From a checkpoint of a small transformer trained on Wikipedia: width 640, 10 heads of 64 (1 for keys and values).
MLP neurons of a small language model. Each row is named by its layer, matrix (down: output weights) and neuron, and shows model dimensions 442-633. Each number is 500 + 25 x the weight over its row's rms, rounded and kept within 0 to 999. Numbers have three digits each.
After each neuron's rows is what it responds to, as a language model described it from the Wikipedia text at the highest values.

L3.down2037:438526483488454477512482518495530492527474520469554510494484503534463456540483561444528528501494506467497471489472526535505465478427486501507519538506496470474521493427536485485483475531480535501495486529486523509498452475528523483511552501521510518503470484488515460520483505461456510539480439499503500493514541485443514486471484478503491513528453497506508457478515495487485499511454540451475494521513483471515472517508490490524517518529528528515466491481497482516512562508504476523457510490511493529531492494455524524506500519502481523538517492545541459494543460507462499544
Responds to: Table row line breaks. Line breaks right after the closing pipe of a Wikipedia table row (census, sports statistics), plus weaker hits on mid-word pieces and digits (cra·ze, $5·0,000, m/s).

L3.down507:496508522451491524457517540483504521534475492496482515516517491535507505447511511514519458523460528508473502506491528476510470514495509498518508480489464522476468469541508499496524527500509484457468488527507489509530499498501499524518492473442482508458511478534459496516498526503500526487523476515514522487484469518491482540493468487503472486560470520488455558493526520508495534488506521432513526522553543473510524510514515443438503485513513525485504511504507543510524497491454521495458491500522494542487503511453507557494496487494544489514499494529485477482504496514490473519
Responds to: Leading digit of numbers. The first digit of a number after a space, mostly 2, in tables, scores, dates and citations (2016, 2–0, 236,958); also mid-surname pieces like gen and ten.

L2.down2828:518501521466469512491503572495484590521523494516489457475504516521500497515502478497519484509467499528506558548497504518502489550518512485500531488524507510507453496519524546497498512505494611486495524541437502479531449532514476481477528482513522521480491443514516513465437491517549481509509498476520484496455533543506498445506486491534474507491545468495492479482486536489465532499530487499514476443481523475440454466457510520495529486473480473492498518501498539520462491487514494472499483514474532472545526473555506520520502483508529508533494485514466505500545529526528527471
Responds to: Predictable word continuations. Fires on tokens whose next piece is highly predictable, mainly the possessive apostrophe before s (album's, Angola's) plus Semi before final, the period in U.S., and middle-initial periods.

L4.down2834:485484526485460551532503471480487510495443468516519484453491513527490527512480531515490492508467484529527500473461495463470552486571480493522493474468503484514482497458480485507523515486517533463539482486591480505498450540506510486512522496525545486490499521453545515479492485530522447509458497468496493509485498493482485527498471471516489533534461448492507510536524457510536475488502525486482534490487480548465512468502533510456502519515516508478513461512493496506496490504470465526505501518491519513535474484519541479490487514513522478535509580478534487460512501486520500511
Responds to: Mid-word pieces and table headers. Fires on two kinds of token: inner pieces of rare words split into fragments (intim-id-ating, cor-rid-or, mi-s-chievous), and column headers right after | in wiki tables (Votes, Time, Name).

L4.down1929:507522506533454505514500481479512492517493487469485508507535507539487473503484517495461511522450550462493514540584499519503493514549487520526536514523489521499463516508498517459531500525524521460489499471539563447459468472534536517451451509525497500502517525512504517526526478495490525495517564515488491505484499516457512505495480521492475565547460472476496530473525518534522518503512494503517544467460527491495531477466480468507489512497503495528473490483504553525509506481546459541483485487505452503510462507530491521532477517513476502501530532511487507452485512505482494503
Responds to: Word-initial subword fragments. Opening piece of a word the tokenizer splits into several tokens, e.g. he(licopter), re(active), de(monstration), Bel(ton), and leading digits of years like 2(012), 1(996).

L4.down1559:506484490475481531504512515500518510515471501468517452532543498460542480495499546556501494490507523453497419517478455496489534497511468529559484493498474477472524493460470552494500470524498528558493528496468505505508492516502522480550552555545498510480485524482467500510452536492561517507485507506481508476546477494518510516456524537471483528458503479492512522538469520483468511530500450464501489487471478481504476495542484473490505510495497480491490473508526455501467476494493511530501461504513493530486493500518463525502493489533502538561490494502492470528544461470495536501
Responds to: Mid-word name fragments. Single-letter second pieces inside split names and words, such as the s in Weiss, the u in Liu, the x in Marx; weaker on in, into and table line breaks.

L3.down2935:515497531455498519478515544514519471512481540506526492486480508511515527467487477535517482516528470474549542501518541479519522509481518569489495540490449517516505515521476515523482487493498475522480518506534541509507484502477488485540470501465495519535556505515470537480545519453499466476527515502523522497503544470525498498501473506471475492495493485490467518521521511520450474488527509515492494500502513474572463477551480493490530512489476525505468520499488540466482506476497508566542459481506498499497499503486519518505526527525489520479497489469476469523507514523496491520
Responds to: Mid-name pieces and initials. Tokens partway through personal names in lists, tables and citations, such as the period after an initial (R. K. Nair, Zhou W.) or syllables like Gu-, Bo-; also stray apostrophes and number pieces.

L4.down2996:511510501463540521505500481501499492475538525490501501481503495490514477489499490522493463531489483473519484504492491506503465497501471498535467540486486497488473500507506513513475507460500513511490504516465478533518542524541501529494543551480513495510453488527491539496498487489495488478468464478512491513507524506526507516465489492501519500481533495511463484529501470463520525511514540463529464421536508556522451496531499486480525545411474487527530503545463449510494497503463471516503489482525548501488494472481490540487496484511503506524505420488521459526496517514478509523
Responds to: Completing fixed name parts. Word pieces or numbers that finish a predictable proper name or set phrase, e.g. St. Louis, Game Boy, Cold War, District 25, Game 1.

L2.down1448:438489498522513476494534511462511518430483513500519513529559480496511528481439496500520454512472475471529516538458507459469484506534490512542508501479514526546510524471459504488509467549488526504558526469490477451503535479457477492551474483470524502518485541470510508478526501499497506513516488475481465493497470515502500531514470480441442464523523518475503451538521490489449462494504507530538483458474483520508498501497471486535446505478478524491474545529506527480519501513501488560496499519449483515512488501464507478557503464513522481508486471536456472476514484534493449522
Responds to: Set-phrase and table-header words. Words in wiki tables and fixed phrases that predict their completion, e.g. Madison Square, electro(philic), goal difference, Original release date.

L2.down1870:487489511551515499528482505548512533494514508469483518505496473532482457525499491445480508540540514492502512473545497480522540479477520529519484498490496468484499488543487545508490444447485502498484480476500482540502497514551448518535541495488477508488489507461525534476499495482482471545498509522510460534439500493487530541472468498506517493498486449499478484495486520499506492453554436468524510483525548452492502516473502458484502461459515455553489494498495496510510503482508491499497502490500498514450513525535525523479501488492452473459486511485496533501501464514515507445
Responds to: Word-initial prefix fragments. Opening word-piece of a multi-piece word right after a determiner like the or this, e.g. re(activity), sub(family), con(tortions); also leading score digits such as 6–2.

L4.down2501:476465539506501529500500482461495485537552560524477555520474473494496517481480516502502455504482491522496568503486454508521514470546495492464467490509498497468526525460510503505523498494533526531479465475499454511485495490553511503500493520536496493502528497508466448527470491513474521535531499502479474501472519495524485505506478474465510516507493533456527492549479470500487545503443515516538512538508485485509535534500495475498526505510531534483499502461496501478504535488477503503483542534524462488488507518523483483479493471500476478453539515503505533507510547487485491483
Responds to: Mixed positional tokens. Three groups: the line break after a "= Title =" article heading, digits inside numbers in tables or coordinates (1,168), and final pieces of names (Bar-nes, Desmat-ins).

L2.down378:492495512474534520511482484513481508552506501491469497486497478472495489466498490489551499492503453491492516494494454464500499524485509523499501512476554499532503507522503480515527468528538502478557482455476497462478533443477496519525509477524545459556474536516540503511539493493485466481493538491522508475500494505506491528516506487486505528505551502489516492553502506479473502506519507498477471500498499503493492515513516493537572525454481497493443503479482534506482502521508510473518479517495525506534440482498458516509532503492512501490503505516514495500501495503476496501
Responds to: Spatial prepositions after verbs. Mostly prepositions like in, into, within right after a verb or noun phrase, e.g. "took place within", "wanders into", "position in", plus some word-initial fragments.

L3.down2560:496513482535474540498482481442525523505533518542474495509516496506520493481512500470511479500488485483480468478480512480472496454460476481481541536525504513489489532501521509488488492521519492500486456482498515496459513459514491488503476496494533512514462515476508481470503512482538495512482481479530481547464451508501516506512487508591434520468491506526519507527502498510509468495474498485504474532470496448469487531469493513490486538554486530524492469503501510487457466499483519555469489489515531488530506526515515466483563550517476533528458508503487491531496533475485502495
Responds to: Set-phrase completion tokens. Tokens that finish or continue a familiar fixed name, title or phrase, often in tables or lists: "of the Year", "Sub|mission", "Water|town", "All|Music", "Twin C|ities".

L4.down2302:496510479527492474492516544498505529484474557495507477500504478506495514452500502495487444473482481477514476476488473484502505483497536528499534490519484500483461478499499491488486462477505467479460540537483524486467512497478523519492538513446475489525485542464487459506512489484477519530500468508478466483466479488487527538507493483491485507503507505482483522490473537544503490524513501547439491485498510480510546498514491551511487473512500521503522504466469494512517493489534505483484463486500503524542512491491478553512454487485476518561459503443495516486547514482474500475
Responds to: Digits in tables and dates. Single digits in numeric data, mostly table cells, scores, and dates or heights (4–0, December 14, 6 ft 6 in), with weaker hits on scattered words like South, At, place.

L3.down1337:497491497474517516521501537488531482536484445474568507476505490509462505508459481468508495550521534521490504531536491508526447506486505500474502497501499488500481466492499494491506508461528504497537499548453508494474523455504529488469494502528516472493475524538553465516497495484465486482508496486502502487496488466509501483496472488512494469515548464509520490467491496507518515498506460564448505462546457500514544517476499508486489491468510502548479499504531468508470538453513488490501519502558543560473511475506495487516484519529462522471542442502520490488521484555492493500
Responds to: Numbers in tables and dates. Leading digits of numbers in sports statistics tables, score cells and birth/death years (4–8–2, 1967); also episode or show in TV plot summaries.

L3.down1710:526498494496520449485496450457466495506510516514442484467490505486480504468499531524518470505554547508507474506528468488518495487499488475555486504520485480521506463461461514520508522548499503500490486481487495487500457495512496474458439507481489511496520517473476515496544497501511521523489455516509516441449476528501534475500509478525485496464505494517451517520517497510511507474520478460471483502482517494521479540520481520481496521574524493515493468514507454477546563553510549551495506436505508486461491437529525480555557498444459529500457485508512498524537534485502495488
Responds to: Table-cell starts, number fragments. Mainly the first word of a wiki table cell, such as Total, Year, Number, Score, plus digits after a dash or line start (2022, 1617, 21 May) and word-piece continuations (-ly, -ad).

L3.down2122:486472486510493484520521498518497458492496502497469507533531470491511492485479504469524478519538550515525503498457486499549517478508457532487516472521505458512553507473458491436490540506482480501544489483509519515479482477480427502524556500533462506556530515524489518458539457492514493500489487491503533490505523511482529528501487466458489512479518489512554473507477513476509510521502491518491542497513495519510435478516489486466500483482494498478494465458518505490529526518481495501511512503465488507520497494489482525514524470526548525500467498519466526526503474472482491490
Responds to: Word-continuation pieces. Word pieces that continue or end a word: possessive apostrophes and plural s (club's, lands), name fragments like Ant in Gaslight Anthem, and end.

L2.down1658:496540520494507470518490487504478528504499504512530523545496543525494496509491502496476495489522530498501516481490530519479457515485517478491516525537474529481476523557475509524501461469490509511432491502514521519491511491512522488504505476535475552464467451517514497514459523506529517515480503511475450502522484475544532475494506489508502505494497457498454470497487519500527513544487504478512476463465499469524485487467508519483508475501465496485511549514502511545506476478485482553470522471511482492504515541525504494501536513496471450538518518510465479491535510512526509481
Responds to: Name and color fragments. Pieces completing proper names or descriptive words, such as colors (white, red), places (Denver, Angola), initials, and mid-number digits.

L3.down1817:514508512476530536474501530575543521516498495431463506496480498486522495536492448480465507517474509483511524520507492499481513512513447534496500483516497498460525509495521513492514496498499494488486464507518501526481427515531444480503563475541468514486491491497530497474497480447417514456517481543487496528536539500535556466488488535511464499513517483490502493488463486533517502526511482522472498463462460528508528505493504514592528502444481479481529517510505508496477476519496500487512468468515522531516495542507506484475501482507460502508505527493505533481492524474501510490
Responds to: Before a named entity. Tokens just before a proper name is introduced, such as a role noun, its end piece, or of/a/its: writer, astronomer, Emperor, offices of.

L3.down298:504530510525504520480471505467488495499556543492506473491489508484543481530516510539539525484494536540488474510535494508519493519520432528548483473534536463488498483498528507549526542494503531504507497452477504463501462451519484503506522543457498484497500531508517534462513465458539488484514487485496475487450532528505492489498508519520514500551521497481488499535498498480519498561501427498537494464493516517451503498482503527497504469477482501519502502489545503482519469527507474463468507474527523488498494481503524488507507531525498499461458469487504490502493481523524536512
Responds to: Preposition "in", compound pieces. Mostly the preposition "in" opening a phrase (in the post, in place, in 1808), plus compound hyphens and prefix pieces (Quarter-finals, sub-, trans-).

L3.down406:455460520496482485521473519476521528502515495484495516479454537493517517494519503484521509468499533443505501543514478525571462525458472494500507506532497446467547486479492514479513517540521491497516509468531493513482471491512512461527494533549571462493504487487501492534532489489496459516518509487471494478512501462458478489452481469512516513511483512524484460438471460502491510522498498443522517508498502532523476519508483494507515497491528490487512496500498478512573535529501484499468500501516501499460525462498502492484476515539535480518505542495530516557508475464479479499
Responds to: Word-initial "re" prefix. The word-start piece "re"/"Re" split off from the rest of a longer word, as in re-election, revenues, rebuilt, Relatively, plus occasional other split-off first pieces like dis, trans, Cru.

L2.down1442:529503466501516514484512499442458542486469523514455554490487488513519496525479546440543489481448511495542516462545498458490538458482454470476503531501584509551461535430502530472556508532496468518496533533548520532478504494459493461509525485496502493482520491477475454494540516504474539507498499488525506522497513523539487478473486508531490496491492497523501509500486493548491475523501434516514470489546507460489538522543461487520511512512541541525482506522511504492527479493487491518509503487547521504471511520528513469504526497510513498523499515492471506538461527503495496495
Responds to: Wiki table cells and fragments. Mostly pipe separators and blanks opening or splitting table rows and headers (| Title, Candidate |, | Census), plus digits and mid-word pieces like ber, ach.

L2.down1638:525525515458478481521503484485507490467466469500513512508559488479509513533457444516489502486519555483472504487500494490471534526458460489491446499492463513472484495486513481535506486500498474458492513503529521511451512546519497530463518494542498502497509500484458508528533505475505488516501473482508486447503449474500435493503524508536529481454514502495527509451494512474512490507473555458496505518484485491474491522461501485454490530472511498484540500501562519543467524487520537509520532436488524461508505517494528539484496493477511517548517490495515464470498484478524522467
Responds to: Dates and attribution cues. Month names in dates and "on" before dates, plus "according" before "to", "years" after "many/several/few", and sometimes "it"; examples: December 1977, on 14 June, according to.

L3.down475:536478505497523483470458517525475448529462445491515505540539466512462482510506513498488448465442460513511470517494498468531447509481491475482492511542511529492510474515528533577509509493539492538543489477496509515508501483502529536542514494543558481519530489522495459520460502521504507504538507510517461476437514476517561489484459464516501476531500449510498499542473506529466449492510465490484464476514475473511481503480508498478508501476494520499522534488503478466524469509522513546494504509510503502451484504492509475556448529473492474495498499528480511470486527499478467549
Responds to: Year final digits. Mostly the last digit of four-digit years after "born in", "in", or "since", e.g. 197-2, 200-3, 199-5; also other digits in tables and occasional possessive 's.

L4.down1759:524477515514454495499481542520481541476485492488506497489469531491499491496490506467453509481524525484536463488496466478507512473489474571495527477496520498494570536555532548479457505469501539530546487509473532510461493493497531543459514516463539478500507549474457496514473512521499504521495498500470513503509513465454518501477549508515507453500474460487529536498479526513488487460471479503524526446490531502527514519506494521501469504492546505485485501554515502474505485505508470464493452515469521491517509474509456502513466500494476523507520464494515557516487507473458497511
Responds to: First-name final pieces. Word-piece endings that complete a person's given name split into tokens, mostly in full names like Aug-ustus, Em-ma, Syl-via, Ed-win.

L2.down1438:482468534496501495480467473518523544473526499553511451457471523500494479497479474513496527453494489513500478535485485507496522491522518465496490532455507523453531466511445447510488542471480455479517520489501539517520506520535552547492461453511506483504569512504485558502504492502532504493495499506518517516508523507530477542480487530493475486479503542523494484495521497495470506491497530486483531522458529533514507486475513531544480533514490490517505517481496506505504500507504555499540503519536544481508458533464471542486482513507511469447508498482534505506471499556494504481
Responds to: Table headers and list items. Line breaks ending Wikipedia table header or row lines and first pieces of capitalized names after separators or "and", e.g. S in São, SR column.

L4.down2989:504491493519508474491444525498487488498475443492529513489502440492485505525480458517518485495525494468525480503524517474484534506479493497496508496505531555499484514486495523514530533540507501496479507507516515460444513500508461477463496502487515499486476503486502519518491508504502492462521501480475507453498520495509482485526465509476543541476495526513528498480487475510523485520483477526466489492479460524500477483481509500521466527497520490486405508532486504525518509510497523448493485513540491460455478498513526490491492534495497520556507516495558505514511499486487496501
Responds to: Numbers, dates and quantities. Digits inside years, counts and scores (199-9, 173-1, 7,184), unit words in compound durations (three-day, one-year), and article "a" before quantities or nouns.

L2.down605:470511492500490536514533520468485475508518491473520501519448528489492517504493483509492501519482463500437502473510483520510486572540553495498517508530547536517505482508501484490479518497448512485510492489477514467522532457504531459462482474515456497492475481547574489511463484523502452463509512491481513473475507518549464496490523504493488492538520510458479482512443516516487515495451506507482490497470479506562519516523491524507529485480505504508544535502495511552485472533498549452510516498467486553522530445481507501486511479486521461517471511450471475491491497491541490477
Responds to: Table digits and over. Leading digits of numbers in tables, chart rows and dates, especially 4 after a space or separator (4:47, 40,000); also over in "over and over", "over $5 billion".

L3.down1560:533520516484506497493547476490512489534527462476496540521517492497497462486453516502484507514489496450532510491495516465529476499517518478538520483524479497475476520517463510491505456489480500463495528508470502491521473489474492475499492468486520461460507475494504501488463528521482473545458520476496536516497494550480482574501451493480544491467474473506489481498530489469528500444537513489464498488508542486545539529483511496458459442466520508498482525527497510504462506520499508463504488478507469512489463497505517506523480500517495526509486474496476478512473479494463486472
Responds to: Article-title line breaks and name pieces. Fires on the newline right after an "= Title =" article heading (people, places, films), and on mid-word pieces of proper names, like Je-s-sie, Pe-s-catore, Ga-s-light.

L2.down2153:479512510538542517487517473505557481517534487463471490497455445485564501509520509477488519474493483522525491448492469522504510520479492496539510534482474513459518488511512470478436470475480460507506502500537460486470458490487540519516475490496491511509481458504445514582520522477491517495516471506495571512497516512533492505500465475507537543509472497512491499501464505538505476443445495501509468496462507555489455492514490529504499465475545507498484494474517418516521497497527512450486463484477501502498493510512491476471506465502517522462496508513478484551495529513494463494
Responds to: Word and number continuations. Continuation pieces that complete a word or number already begun, such as the final e of Pope, Carnegie or Constantine, and digits inside years like 1938 or 2023.

L4.down1516:466502515532521501480503461485520496502483473515526495519488532520515476487494540546480530515491471505560526468526496501511467466523506485506467516535524518526498488514500479532490493490557502523521497502533508515495499481507482465466506511548513521493491521498493467516496493486474500496554496512506495514484499514495495503510500512523510521494508488485496511502493482488504523474507509507503511473497465527499488529495445532497498508489509465531491536523533481524478479474525420488514478480502482433513514544492465538504504526512501478504564556483512494501474499512467484509
Responds to: Mid-word pieces and row-ending line breaks. Word-internal fragments inside titles and names (Bu-y, To-y-land, Yama-ci-ta, do-ci-le), plus line breaks ending numbered-list or table rows.

L2.down1073:530464508526474441500506521493472522545492532529479448494499470487506509471515457493523488446477472463489510483458544541461482512490534467504485495527484521505496479477477499508477500519477460510527507457528560485465493502474570507541502460456489473481515471507485496496509494526502517473495488496511529489490496491516466497493512530522519533510464496502455518558486479535481471550429538516540533502543459516514521500534494493522479531546531543474498471516510458481551472477519474455505499564525524506475546494525483536509511510507517556474486463518497512488537517518504517513
Responds to: Article-topic nouns after "the". Head nouns right after "the" that name the article's own subject, such as episode, war, Division, railroad, campaign; also the "per" piece of "Paper".

L4.down429:511473537493492500528497516526559522517497520490552512528518534494498488462568521491481503477502486517466503545514518530479450528493508447534441439517513486438473475492517487481518465521486469552455493507514465501482491505528490496519475492544486462494521494519478496474493487479513480475481475499444480529501518468478474472496502476499497496500493494490518512469472517488485554516477479486451494544493509491492481447452497506501502502498488494482510523513525516530530464459515519497487477484522512505478481519495480508476490505476497506526460520510479471509480498537479505502
Responds to: Birth dates, word fragments. Mainly the first token after "born" in Wikipedia bios (5, 1941, April, on), plus mid-word pieces of place names (Lewis-ton, Dave-n-port) and citation punctuation.

L4.down2945:496510518501474529505503508506465544536514545476499483465473496475545525488517514476522481487411481529497500534472544488499474520551499520498517514517482481509494513491514485503487498491468539512492505487574489525498573508547486415463525477483453489545520527486478509472512503521507503471472473501490479465503504512497479486497492483530486495523485449469494495513533481485524511496466458517471509487527491492481464534496496523501467509508453529521494507533515507484490496459478484486535469490544483521511508531475505504501505490475531520492515567475516509496485503481467487503
Responds to: Table cell value starts. First token of a value in pipe-delimited wiki table cells, usually a number's leading digit, e.g. 1996, 2011, 3:47; weaker on word endings and "a"/"the" in prose.